python train.py --n_layer=11 --d_model=448 --d_mlp=2240 --vocab_size=2797 --norm="layernorm" --qk_norm=false --bias="none" --optimizer="muon_variant" --lr_head=0.00705
MLP neurons of a small language model. Each row is named by its layer, matrix (up: input weights) and neuron, and shows model dimensions 32-159. Each number is 128 + 24 x the weight over its row's rms, rounded and kept within 0 to 255.
Before each neuron's rows, "fires on" lists the tokens most often at its 100 highest values on Wikipedia text that the model never trained on.

fires on: " ", "1", "2"
L7.up1066 [171 135 143 113 141 127 169 107 128 133 157 141 112 139 149 135 123 121 112 134 143 117 149  90  87 103 132 126 113 145 167 156 112 137  87 132 139 150  53 126 105 109 154 128 109 162  99 141 140 123 138 126 133 134 120 162 142 122 124 114 134 108 143 131  93 111 155 133 109 139 112 138 149 108 127 157 144 110 123 140 123  91 133 122 140 126 191 113 156 133 143 107  73 122 183  84  97  85 150 148 127 141 103 122 160 134 126 152 148 126 113 147 141 113 149 135 112 114 147 217 126  69 131  98 106 133 149 165]

fires on: "u", "i", "a", "e", "in"
L6.up908 [111  94 156 128 123 122 113 130 100 118 145 154 125 104 124 103  93  76 164 136 101 113 132 127 119  81 134 150  82 109 136 120 132 120 119 170 133 134  99 161 117 146 145 126 152 124 129 112 116 121 102 146 101 126 106 139 114 108 123 126 104 144 163 150 118 128  94 125 112 124 146 132 119 104  72 138 169  84 138 138 108 122 131 129 151 142 103 112 140 140 138 135 129 150 162 124 113 139 158 110 131 123 136 173 111 112 112  87 111 101 127  99 118 188  88 132 122 125 171 161  98 111 155 135 147 178 135 108]

fires on: "u", " me", "ic", "h", "es", "e"
L6.up2064 [ 93 136 109 104  70 113 131 136  95 145 145  93 163 103 131 117 125 127 113  87 124 125  86 100 171  78 123 138 117 110 121 105 142 140 134 148 103 150 161 109 126 164 108 146 138 125  99 128 161 117 111 176 126 107 140 166 167 140  90 121 152 142 120  76 118 119 113 147  81  57 153 162 149 130  95  93 151  93 142 128 181 142 145 122 153  86  72 133 139 122 117 108 133 163 143 152 149 138 105 157 121 128 149 118 145 134 131  87  72  64 132  84 160 144 113 141 129 134 108 115 124 122 121 131 139 122 121 140]

fires on: "in", "at", " B", "it", " v"
L7.up1301 [124 118 150  99 139 137 141 106 160 107 109 108 142 125 143 118 162  69 132 128 136 119 164 108 119 142 130 113  92 152 117 154  95 112 119 107 134 142 126 125  97 152 101 122 138 131 160 138 138 137 115 137 117 166  85 131 117 141 140 132 125 142 152 157 111 140 122 128 133 169 137 142 140 119 127 127 145 142 109 111 107 139 138 122 105 166 101 134 175 130 125  97 153  90 151 122 110 146 148 147 138 186 131 139 137 146 144 132 120 121  79  74 168 183 127  93 146 114 128  86 195  79 130 147 142  95 152 101]

fires on: "u", " of", "o", "f", " that", "un"
L6.up1550 [149 127 142 109  99 124 158 101 116 174 106 161 107 108 129 103  65  99 140 162 115  99  97 116 143 110 114  89 113 137 110 162 157 103 115 163 122 138 138  91 130 113 146  96 126 110 125 103 122 129 156 119 103 168 108 119 116 114 133 129 158 114 133 108 143 153 122 127 145 110 131 191 139 150 102 122 147 141  96 118  92 164 138  89 105 127 114 164 126 130  95 105 131 118 134 169 103 137 149 123 131 106 116 141 142 159 118 106  91 162 148  78 175 156 117 139 146 150 137 103 150 195 119 139 107 109 180  98]

fires on: "2", "1", "ical", "ant", "3", "ic"
L7.up2071 [141  88 138 116  93 151 158 119 133 127 143  89 115 119 145 141 116 109  92 110 140 133 134 108 116 117 112  81 180 133 151  93 134 161 163 104 159 132  91 148 102  70 130 164 112  92 105 110 130 144 130 121 154 103 138 170  98 139 149 117 102 144 133 118 108 140 126 139 129 159 105 126 108 114 117 155 134 110 162 133 124 106 125 117 125 124 139 145 125 113 141 120 107 150 112 140 105 119 103 145 105 117 169  95 144 138 114 160 123 168 163 101 163 111 153 147 162 149 139 130 128 126 121 129 130  98 130 140]

fires on: "b", "ar", "az", "ro", "ius", "st"
L6.up886 [107 114 117 109 124 110  88 117 108 114 128  74 137 131 110  99 136 110 104 143 146 107 114 167 131 132  99 123 132 155 157  96 165 114 106 180 103 125 131 163 117 114 129 130 142 141 123 171 100 138 106 126 120 112 116 133 124 115 116 135 154 136  89 113 116 147 110 156 148 157 128 164 141 145 129 165 174 148 125 124 113 149 140 106 135 121 121 111 102 120 151 110 149 123 141 141 138 120 119 150 138 101  99 128 116 145 130  89  96 124 124 147 113 146 118 106 129 162 132 136  90 132 104 146  95 173 134 112]

fires on: "b", "ab", "ip", "ac", "r", "el"
L6.up1738 [108 131 124 152 161  83 135  91 112 135  80 174 156 130 157 122 101 106 116  96 159 126 111 145 158 135  90 114 127  97 145 124 122 114 149 105  90  86 141 131 133 103 163 141 142 123 126 133 153 124 137 140 154 129 106 111 105 120 107 113 128 140 127 122 136 123 162 153 117 115  79 146 135 109 101 174 138 145 152 124 166 129 133 141 136 113 134  99  95 129 145 135  78 110 193 139 122 103 144 168 124 111 139 121 114  91  99 101  89 144 110  83 107 159  86 105 137 115 148 149 143 149 142 113 135  92 128 137]

fires on: ",", "8", "ad", "-", "od"
L7.up1002 [102  94 161 145 154 114  91 141 153 124 134 118 110 116 131 104 109 126 134 154 126 110 102 140 124  90 130 111 124 139 134 143 150 109 130 127 122 118 137  91 120 125 148 160 127 165 168  97 124 148 122 114 144 146 116 126 118 153 127 128 142 154 120 174 109 106 141 139 149  97 114 145 120 153 106 152 119 143 102 138 128 165 129 176  98  97 119 128 151 141 116  98 183 112 147 139 173 175 139 169 125 133 114 130 150 130 111  75  90 144 127 122 138 154 134 117 146 107 106 158 110 144 114  98 112 119  79 127]

fires on: "ab", "g", "ag", "ing", "ap"
L7.up64 [123 138 137 165 127 139 102 115  75 176 112 133 110 141 121 141 133  93 157 160 138 108 115 116 156 128  93 135 119 131 104 174 112 151 117 146 138 102  95 111 139 106 141 100  88 131 158 147 124 116 183 170 143 160 126 117 125 114 105 151  69 119 108 123 155  82 168 117 106  92 126 134 116 121 150 174 112 138 163 149 124 105  69 122 152 172 127 160 188 116 130 145 125 152 134 116 128 121 100 142 100 143 138 130 105 105 160  94 145 143 142 118 123 130 142 111 126 157  91 161 138 131 127 120 115 171  92 149]

fires on: " to", "1", " than", "cept", " inter"
L7.up616 [157 118 138 128 111 172 122 118 155 168 150 130 125  95 153 142 129  61 167 159 107 136 127 109 136 178 153 132 111 125 106 142 123 125 128 194 174 124  91 121 111 109  82 108 106  62 138 115 158 161 155 154 155 112 145 126 144 100  95 115 151 136 151 154 116 101  82 106 116 129 162 120 120 119 114 150 151 159 174 154 139 164 119 161 136 144  88 134 169 144 145 142 134 112 163  98 143 174 152 115 114 125 144 129 141 133 113  96 107 113 132 135 119 132 171 119 149 115  97  76  97 123 111  95 118 111 136 107]

fires on: "1", "4", " also", " to", "0", "6"
L7.up734 [101 137 102 142 110  90 139 123 120 124 139 114 139 112 126 102 118 100 127 138 150 140 128 108 141  96 166 113 159 122 139 160 148 146 148 136 149 135  98 156  50 122 139 131 170 127 124 147 109 111 127 125 120 147 131 129 145 160  78 102 101 131 135 127 160  99 123 168 174 184 140 130 118 129 156 127 165 142 169 125 139 108 136 127 139 154 113 140 133  84 117 153 125 139 155 134 114 159 148 110 139 132 138 146 119 172 125 111 127 150 167  93 175 135 110 111 160 127 137 113 106 117 138 116 117 129 125 137]

fires on: " ", " B", " and", "3", " de", " L"
L7.up2070 [127 120 106 111 126 128 111  93 119 127 143 159  91 123 159 118  95 139 114 139 147 116 118 144 151  99 124 156 106 188 147 107 130 147 196 137 134 130 107 138 131  99 155 155 127 147 123 183 116  78 161 106 119 118  85 136 172 110 125  93  95 116 128 142  88 129 184 124 119 127 127 151 132  73 152 141 125 131 128 137 126 124 148 109  94 154 137 165 132 141 126 123  97 110 170 113  80  80 160 118 158 104 102 162  91 166 167 140 140 132 131 117 113 164 114 134  91 118 104 113  82 143 162 156 126 128 162 145]

fires on: ",", " |", " ("
L7.up1686 [ 65  65 132  89 133 132 179 196 150 156 127  88 138 113 108 173 197 142 119 125 131 109 142 128 105 153 108 146 117 128 110 134 122 166 120  99  92 128 124 119 132 154 183 121 114 105 131 130 173 138 102 130 134 112 150 132 132 148  80 125 110 134 144 108 131 109 110 146 122 125 145 145 160  96 107 125 132 124 109 153 158 164 103 143 135 147 175 123 131 118 144 117 128 162 179 149 134 160 165 158 124 122 111 137 143  89 169  88 136 143  98 111  86 125 142 150 121 158 170 119 150 127 141 146 150 156 118 155]

fires on: "h", " |", "s", "r", "m"
L6.up1804 [162 121 116 148 122 159 102 134 143 143 170 148  96 133 132 144 129 114 109 156 175 101 107 123 140 139 144 148 150 127 131  85 190 114 118 160 143 100 159 113  83 124 134 119 100 171 140  94 110 128 156 154 175  83 127 144 127 137 107 121 139 170 105 155 118  85 134 112 114 105 156 115 140 142 166 132 155 138 151 143  65 111 133 161 112 112 107 113 109 112 112 124 137  92  82 122 121 129 114 147 139 126 134 106 155 116 107 111 118 143 166 125 155 136 128 106 131 147 112 151 121 120 114 144 134 122 148 106]

fires on: "o", " of", "ip", "al", "er", " father"
L7.up1304 [127 105 137 125 103 118 173 167  87 146 100 118 138  68 109 131 140 116 116 162 138 148  95 116 142 129 119 107  96 144  83 143 117 161 137 129 153 116 136  97  84 137 134 111 116 155 106 109 124 117 120 147 121 146 132 110 138 114 113 159 116  98 139  77 122 180 106 125  90 144  98 151 107 159 115 159  88 186 120 134 114 151 164 121 111 144 159 131 151 117 162 107 157  95 114 117 128 155 165 127 109 161 137 113 102 153  95 124 150 107 118  75 132 138  96 158 111 141 155 124 111 144 117 113 109 126 130 139]

fires on: "b", "ab", "in", "ar", "."
L6.up997 [ 74 123 162 146 100  97 144 124 157 123 134 121 140 117  81 110 114 116 172  77 171 104 126 145 153  96 131 169 111 138 144 163 158 135 171 128 115 132 103 140  77  97 147 155 123 159 115 142  98 138  90 144  95 113 148 162 118 156 110 104 125 112 103 169 132 141 129 139 147 132 135  95 147 106 134 159 151 137 165 132 111 166 180 143 174 112 145 108 132 155 150 127 146 144 143 117 162 131 126 140  79 125 112  91  74 132 138 181 134 191 158 101 167 141 152  85 114 149 110 158 107 112 111 122 134 140 104 139]

fires on: "ro", "o", "io", "ar", ":", "i"
L6.up1946 [118 134 151 161 122 131 144 150 102 152 126 125 140 134 104 125 132 123 162 115 121 122 159 134 146 161 140 177 160 133  67 118 136 134  95 123 159 122 142 170 146  86 128 128 144 122 122 138 144 150 131 159 154  99 126 151 118 130  94 134 138 141 129 112 153  85  85 137 122 137  88 148 109 140 128 112  96 124 111 113 118 136 147 173 137 106 126 136 161 136 138 142 141 174 121 119 115 109  90 114  93 143 142 108 149 108 124 159 159 122 130 129 134 195 143 130 145 104 146  91 123 175 105 124 101 113 150 104]

fires on: " M", " of", " Kar"
L6.up63 [147 122 150 120 170 109 138 157 101 148 140 148 111 165 131 139 134 134 121  97 173 137 173 137 140 161  71 180  91 108 112 142 147 121 136 110  95 190 129 144 114 144 127  81 148 147 158 108 166 113 118 104 114 103 130 123 135 160 139 155  92 138 126 180 115 128 118 132 148 103 142 134 154 177  79  84 116 130 121 140 168 105 128 148 132 119 148 130 116 119  95 154 162 106 139 140 109 162 107 136 173 157 105 125 112 112  72 108 131 117 136 114 141 129 114 148 127 184  91  87 134  99  77 100 109 131 171 146]

fires on: " not", " un", "ver", " disc", "ot"
L6.up1281 [ 84 132 161 177  93 142 120 124 141 118 118 110 129 123 136 132  97 139 138 184 181 145 107 125 108 132 160 169 154 116 152 112 169 177 136 153 184  97 115 108 112 133 116  96 100 139 143 120 133  84 139 106 136  99 151  92  78 129 132 146 121 137 140 124 126 130 102 135 147 119 141 108 124 134 114 119  97 142 139 151 167 165 101 123 155 137 123 151  78 118 152 115 126 108 135  95 156 122 148 153 109 125 166 144 156 107  98  99 123 119 107  90 131 138 131 106 100 147 120  86 114 141 164 161 147 125 119 148]

fires on: " in", " to", ":", " of"
L6.up2071 [ 95 157 134 157 144 117  99 147 117  96 175  87 147 173 105 121 124 145 116 153 106 143 163 106 130 135 127 113 102 109 118 124 107 128 133  99 126 145  59  95 125 117 139 137  90 129 159 123 162 128 146  57 157 113 138 155 165 129 153 136 105 118 110 128 120 157 136 157 134  94 165 137 127 114 141 107 125 116 110  83 105 108 143 109 127 105 150 115 150 126 145 126 113  81 150 142 167 118 124 127 100  96 117 135 121 120 127 105 128 125 124 111 166 128 129 119 115  77 137 182 130 122 151 127  83 135 148 147]

fires on: " |", "st", "p", " pl", "-"
L6.up763 [106 118 144 163  91 145 106 187  97 166 105 122 154 129 180 106  93 151 154 130 166 133 109 133 157  97 155  93  77 137 129 129 129 107 155 103 159 175 130 118 134 124 120  91 132 105  90 166 110  93 193 160 137 139  93 143 137 102 126 106 134 124 140 127  96 158 159  90 143 172 134 126 167 103 139 137 153 138 132 135  88 112 119 112 138 158  96 140  94 137 110 142 107 144 154 106 147 124 161 103 160 100 160 136 109 122 171 121 103 141  90 154 162 160 120 153 124 143 130 171 156  97 123 135 118 164 130 153]

fires on: " B", "b", "l", "el"
L6.up1039 [132 116 146 120 136 156 130 150 105 124 144 167 130 144 131  89 128  93 159 139 121 136  85  89 117  77 103  91 108 112 159 111 122 103 140  91  98  98 135  89 132  77 140 159 156 105 161 128 163 155 145 131 143 129  81 129 128 128  81 136 167 111 154 147 138  98 165 124 112 128 144 127 128 148 120 152 110 109  88  99 140 148 145 115  90 126 178  82 150 105 123 129 127  98 116 168 112 164 121 113 114 109 144 123 122 141  81 103 109 151 149 119  86 147  97 126 173 128 152 109 131  73 179 119 169 122 138 127]

fires on: "he", " he", "ab", "ap", "le", "ver"
L7.up2233 [134 100 130 152 128 151 146 184  47 140 148 169 143 134 173 145 110 119 175 143 136 127 134 157 126 124 100 151 164 151 105 124 113 137 120 138 103 116 105 141 110  89 148 118 107 120 118 119 153 112 144 156 109  86 122 104  98 114 112 163 159 134 142 113 145 157 131 166 141 112 109 118 159 153 118 132  96 145 101 124 110 180 131 133  96 138 104 173 171  97  98  97 131 167 188 104 112  85 162 157 126 136  85 103  67 126 161 133 128 124 122 127 110 100 142 125 108 127  93 131 131 166 144 106  92 120 146 129]

fires on: ",", " and", " to", "e", "pe"
L6.up1256 [191 130 150 104 121 129 129 164 118 123  85 152  99 152 130 178 136 155 102 117 130  94  93 139 142 106 147 134 123 122 153 122 146 124 115  90 125 157  76 109 120 118  91 103 128 151 142 157 118 109 136 147  82 128 131 145 130 126 149 140 132 151 166 140 155  75 117 159 114 159 112 130 118 131 147 111 151 173 101 150 124 119 134 119 126 118 129 151 128 139 108 210 126  82  98  96  73 124 102  77 132  99  87 131 127 109 135 135 120 123 188 180 161 113 165  67 122 135 114  86 118 147  92 130 149 160 129 124]

fires on: "R", " n", " Y", " r", "Y", "N"
L7.up1241 [106 168 126 134 136 157 117 110 135 170 126 134 162 123 210 156 159 141 162  70 104 163 124 133 115 117 107  93 109 175 179 125  97 143 144 126 114 120  82 105  98 114 122 114 132 115  98 139 119 167 157 144 148  73 108 130 123 162 103 107 114 128 104 112 163 111 132 151  80 152 168  98 116 166 122 150 144 130 124 109 126 103 128 149 127 133 141 152 117 109 168 136  99 138 112  83 123 127 142 134  86 106 155 114 130 122 136 115 139 153 171 132 158 127  65 125 129 128  73 182 125 114 113 111 107  74 121 116]

fires on: ",", "r", "en", "cess", "ar", "in"
L6.up1285 [137 126 140 108 125  98 185 159 156 173 110 126 136 153 111 161 127  82 107 119 131 100 114 106 153 116 136 149 158  82 157 122 127  96 135 160 124 135 108 145  85 111 132 122  90 172 119 102 116 127 117 122 156 161 122 133  80 115 102 100 123 134 120 136 152 141  90 184 115 110 140 152 120 104 121 136 167 135 149 135 121 120 108 143 120 140 109 134 122 146 110 137 144 162 132 112 155 134 155  77 123 112 110  99 127 142 177 127  58 142 157 132 149 119 128 104 123 106 169  90 169 148 144 164  62 130 120 144]

fires on: " to", "ide", "form", "\n\n", "|---|---|\n", " station"
L6.up991 [125  77 165 142 168 123 122 103 125  89 117 135 119 169 136 111 193 136 142 115 138 131 130 148 120  99 115 139 148 105 119 111 122 137 154  98 121 108 114 105 144 150 102 150 111 156 132 108 104 147 174 149 127 142 131 131 151 152 113  90 115 113 160 145 124 130 150 122 118 122  88 144 135 105 144 143 115  99  81 173 107 130 134 133 167 148 102 116 155 134 109 183 103 105 153 125 183 110 131 127 136  99 158 167 104 105 116  98 160 137 128 161  88  77 130 164 106  81  89  83 131 137 155 145 106 134 110 107]

fires on: "5", "em", "4", "a", "ce", "in"
L6.up539 [108 133 113  93 121 179 151 105 129 141 165 132 115  92 133 100 141 104 158 152 157  83 154 109 148  93 105 166 131 100 152 152 158 126 145 133 154 127 149 109 161 128 101 103 147 109 115 142 117 104 109 108  90 123 101 180 112  96  95 188 140 130 160 152 117 143 141 150 136 158 161 114 182 163 114 107 157 105 103 188 127 117 142 143 107 105 138 151 148 151 134 110 138 113 128 124 105 125  95 111 169 147 132 169 110 100 118 132 110 139 155 116 140 123 131 131 111 120  84 162  68 155 130 123 139 145 124 134]

fires on: "or", "y", "ig", "en", "m", "ol"
L6.up1192 [130 115 127 149  98 158  99 140  85 158 134 118 113 121 125 119  93 124 133 120 122 139 143 127 161 113 115 130 132  86 112 135 102 155 117  82 140 125 137 150 165 118 159 113 147 117 105 143 140 148 129 104  79  96 108 179 118 128 119 137 139 147 134 142  97 149 159 107 138 126 129 142 109 165 151 112 109  93 102 124 105 152 186 107 152 141 139 168  62 102 136 118 135 147  71 112  86 155 173 116 111  63 116 115 122 163 116 164 152  85 131 116 164 114 163 124 120 186 183 142 108 131 126  67 103  83 101 114]

fires on: ",", " ", " in", " R", " of", " the"
L7.up744 [134 157 110 159 104 130 159  87  99 102 140 123 122 163 141 138 165 126 132 155 110 142 155 173 148 112 100 131 108 105 124 133 121 146 130 135 124 156  25  82 122 119 119 135 128  82 113  98 131 106 105 165 121 129 100  99 165 141  96 102 136 165  73 158 136 137 125 128 136  91 152 159 126 152 131 119 161 103 148 141 112 118 149 121 131 136 157 121 139  88 159 122 127 135 123 104 135  96 167 154 104 118 169 139 165  93 108 127 141 129 171 138 134 132 178  98 135 113 103 126 151 145 149 176 147 125 114 113]

fires on: " I", ";", "I", " sec", " |", " ent"
L6.up1152 [164 160 116 181 128 146  80  98  78 129 110  73 145 135 114 126 120 141 167 131 112  90 144 124  98 140 131 114 132  76  95 142 106 106  87  98 164 119 136 145 145  96 139 151 135 135 133 103 110 189 122 144 132 178  95 164  95 124 116 158 158 145 106 132 141 168 133 154 142 119 123 132 114 152 109 152 115 134  89 105  94 118 123 115 175 138 119 153 113 115 130 178 130 111 124 116 114 144 102 149  82  93 113 121 135 173 146 111 130 147 113 109 144 119 105  98 121 102  95 155 142 132 127 115  95 121 102 154]

fires on: "er", "ot", " ab", " Ab"
L6.up1970 [105  72 137  99 112 118  77 128  87 180 160 144  99 162 126 143  98 153 106 142 134 108 138 145 118 128  92 108 159 100 119 135 128 144 119 171 170 139 100 154 136 186 113 100 124 127 151 143 127 120 105  92 133 113 148 159 130 114 124 145 116  95 101 157 131 120 117 179 148 102 125 158 150  94 104 138 106 139 106 102 173 133 123 125  93 163 137 104 126 153 109 106 128 144 116 111  92 156 152 144 170 126 133 116 152  99 111 102 139 144 134 137 158 161 139 136 131 112 149 114 143 128 145 127 183 124 152 159]

fires on: " and", ",", " to"
L6.up1546 [157 116 100 148 149 136  97 137 102  91 162 107 128 117 169 153 139 127 131 127 121 108 144  79 119 115 178  89 141 132 151 137 112 107 135 141 147 125  63 121 142 154 141 148 126 163 153 135 150  85  90 127  80 136 146 126 100  97 138  77 163 110 157 130 133  84  85 125 126 181 106 110 123 165 133 145 150 118 150 151 116 166 171 107 160 121 141 128 141 135 123 141 102  89 138 139 121 139 113 148 120 146 171 109 116  98 138 165 164 146 169 135 155 155 155  80 150 103  94 144 126 144 126 128 187 107 142 129]

fires on: " not", "ver", " to", " ex", " still", " H"
L7.up1777 [106 147 151 145 112 125 137  97 176 111 108 101 131 119 128 119 129 118 117  88 155 141 132 116 152 130 145 140 100 130 123 148 143 177 100 151 116  89 122 122  66 100 136 160 105 145 143  82 144 174 103 104 144  83 129  98 157 140 114 109  93 148 134 122 145 106 186 152 157 114 150  68 133 113 120 116 123 138  77 147 206 127 157 152 142 113 130 103  92 113 109  94 182 128 110 131 136  95 123 133  97 109 130 125 105  91 136 134  72 148 128 141 119 152 106 144 129  95  96 114 137 129 127 189 109 123 150 155]

fires on: " most", "-", " best", " only", "est", " on"
L6.up329 [142 134 120 154 130 164  98 155 126  87 138 148 151 100 143 144 141 127 134 104 107  91 149 151 125 162 105  78 113 121 143 169  98 146 118 114 152 132 118 139 163 135 124  94 123 160 138 135 149 143 163 118 141 147 124 150 154 133 126 125 122 160 115 125 115 111  77 133 117 142 112 161 153 105 140 129 151 142 135 120 123 134 160  98 131 149 134 126 140 141 124 136 123 128 138 144 115 161  95 163 121 142 126 110 152 108  82 166 123 150 136 144 125 138 152  98 150 166 129 179 134  86 140  99 132 127 110 117]

fires on: "0", "M", "z"
L6.up1643 [100 141 126 124 139 110 113 122  94 121 127 135 125 121  99 124 105 116 146 146 126 137 125  89 121  98 162 133 132 129 176 110 126 115 134 119 109 117 152 124 131 126 143 106 139 151 160 129 166 140 185 111 159  90  85 131 135  93 141 146  89 100  85 107 157 109 116 129 132  96 127 156 142 110 108 158 122 146 136 150 163 144 122 121 119 120 102 141 135 158 164 143 107 144 124 133 130 168  96 134 118 141 104 167 129  86 155 138 111 121 120 125 144 114 128  85 129 123  97 137  89 148 108  97 172 133 152 112]

fires on: "2", "b", ",", " and", "arn"
L7.up1715 [146 133 138 134 148  88 122 134 130 136 112 144 155 114 129 128  96 120 140 135 124 132 114 131 126 163 120  93 124  89 141 103 170 140 120 118 142 170 118  93 103 122  81 119 157 113 161 149 136 143 115 144 102 139 142 108 151 133 129 182 134 157 111 129 124 108  80 103  70 120 109  82 143 128 132 148 143 121 108 150 161 118 130 137 148  99 109 140 104 128 122 120 121  89 142 176 112 155 135 160  82 167 133 109 118 147 131 108  90 158 147 143 129 124 186 115 113  99 130  99 148 132 134 110 118 134 143 154]

fires on: " |", ",", ";", " and", "ural", "mer"
L7.up2153 [145 137 135  97 125 145 114 149 119  79 105 126 140 119 152 141 160 146 100 173 144 105 157  95 174 150 148 100 152 111 117 111 115  82 136 106 128 101 116 116 133  75 159 143 132 129 142  99 160  97 103 121 117 139 130 128 146 129 127 143 160 125  72  70  88 126  97 147 144 142 137 127 117  76 130 130 123 137 194 155 126 123 126  94 137 143 152 108 174 132 120 135 134 129 176 118 142 173 167 148 105 157 145 153  87 114 169 147 117 103 126 119 179 132 153 104 129 112 129 145 148 147 118 115 122 112 110 150]

fires on: "ol", " of", "al", "ost", "ast", " s"
L6.up2132 [141 136 123 128 154 119 141 149 117 138 161 128 131 155 110 142 192  83  85 100 125 138  96 144  92 131  90 146 105 112 111 124 160 139 143 116  99 200 106 136 134 130 133  95 148 116 170 147 163 113 150 159 140 133 162 122 120 111 162 145 138 133 127 144 145  75  90 111 110 107 171 141 141 168 157 167 150 143 128  95 160 119 119 106 124 137 105 130 129 166 150 109 154 133 155 158 101 158  96 124 123 113 113 119 126 132 105 142  87 101 168 153  99 151 160 123  93 129 137 116 117 152 126 122  68 102 114 160]

fires on: "n", " On", "o", "i", "1"
L6.up2094 [115 150 159 120 118 132 148 138  90 123  99 107 140 163 108 107 100 134 135 110  96 123 146 161 137 125 124 107 127 133  85 117 137 134 127 158  97 171 139 152 133 134 146  85 110 125  88 116 105 148 159 135 123 126  79 136 131 110 123 143 124  95 131  86 132 137  88 128 158 148 157 145 157 132  55 138 116 152 171 125 143  99 152 129 130 114 140  98 117 125 150 103 102 120 121 100 143 117 161  82 146 113 120 133 167 125  63 144 113 112  90 102 158 176 173 117 154  90 142 118 130 142 115 117 143 113  90 144]

fires on: "y", "ly", "or", "ry", "ra", "ram"
L6.up927 [126 147 113 137  87 107 127 157 139 126 172 119 122 131  84 168 130 116 123 151  74  93  84 125 165 121 111 119 130 144 123  78 128 111 184  95 113 164 142 134 166 110 163 104 108 105 155 143  93 115 126 120 109 130 129 153 101 170 123 142 110 167 129 139 118 121 126 143 102 160 134 142 106 126 149 110 170 117 117 162 166 188 164 102 147  98 112 199  89 106 153 156 159 127  92 103 130 171 107 140 168 176 114 147 123 173 132 151 154  97 109 155 121  83 101 151 148 104 120 156  94 149 142 130  90 149 130 140]

fires on: "-", "0", " national", " old", " title", ";"
L6.up415 [131 117 122  94 137 116 138 156 124 157 142 176 125 160 130 105  93 147 124 134 145  96 124 147 130 117 156  82 152 122  90 100 152 152 102 111 131 101 137 151 123  99 131 117 150 115 149 111 143  95 138  99 135 140 114 145 123 168 121 141  85 137 121 131 164 153 117 171 139 140 141 131 131 100 135 148 118 131 156 137 178 177 133 103  94 117 113  91 130 148 210 119 118  97 156 119  89 123 138 125 140 115  58 111 129 115 139 147 145 112 145  74 111  92 124  88  94 111 111 142 189 161  92 127 111 146 127 123]

fires on: " part", "s", "m", ")", "\"", "its"
L6.up1284 [151 147 123 143 138 150 132 130 137 111 147 118 135 128 136 157 199 122 139 169 160 112 113 140 192 150 133 109 165 126 143 117  84 148 104 133 151 126 157 105 122 145 157 106 142 129 123 110 168 151 126 169 139 157 135 146 122 132  87  99 147 129 147  92 108 122 105  80  87 115 147 137 103 205 130 129 117 123 130 137 111 121 150 176 155 113  99 128 107  93 165 120  93 151  72  88 137 112 100 129 111 161 134 142 129 122 137 137 148 120 129 128 141 142 163 135 122 113 100 131 136  84 136 137 110 152  99 137]

fires on: "i", "er", "ot", "ou", "eter"
L6.up1534 [152 114 118 130 159 145  83 119 142 135 128 152 103 137 124 128 116 145 136 169 106 107 136 108 104 104 119 116 101  86 120 100 175 133 156 155 156 141 127 114  62 160 138 103  73 116 148 109 135 157 155 156  96 133 114  93 179 138 150 124 137 160 123 123  68 169 164 158 157 135 117 139 151 137 100 122 137  92 138 125 119  75 142 150 113 106 115  89  87 120 130 132 139 155 125 147 135 147 133 175 111 117  94 144 126 112 135 143  79 117 116 121 168 135 106 113 139 173 120  98  75 115 138 110 166 113 159 134]

fires on: ":", "ire", "le", "ace"
L6.up684 [157 182 107  77 133 132 148 135 128 120 108  78 105  71 171 125 130 189  82 148 161 102 104 114  94 145 123  79 151 149 143 161 127  98 119 125  84 167 120 171 108 135 161 124  97  94 115 110 102 128  70  90 100 173 130  91 144 127  68 120 116 152 115 121 121  96 102 114 147 110 120 146 144 118 142 125 132 115 112  85 129 151 153 153 103 141 118 146 150 164 124 153 177 109 149 117 176  93 125 123 127 106 142 159 122 189 125  90 110 121 156 160 156 104 140 130 127 142 119 174 125 130 153 165 117 131 123 104]

fires on: ",", " dist", "-", " between", " over", " |"
L7.up804 [163 123 110 111 145 121 143 128 112 109 166 101 145 111 152 169 146 149 175 131 127 128 126 138  86 143 157 109 130 156 168  98 118  64 123 108 109 134 133 124 134 163 166 141 113 131  98 155 127 101 124 127 128 146 139 138 140 166 112 115 127 116 136 112 101 105 140  96 102 100 138  99 163  94 138 135 117 140 102 139 134 122 114 118 165 136 154 144 114 123 112 119 125 173 143 145 117 119 126 112 151 127 118 133 123 138 148 115  99 144  64 121 182 141 121 115  99 122 148  93 135  90 160 150  79 127 157 143]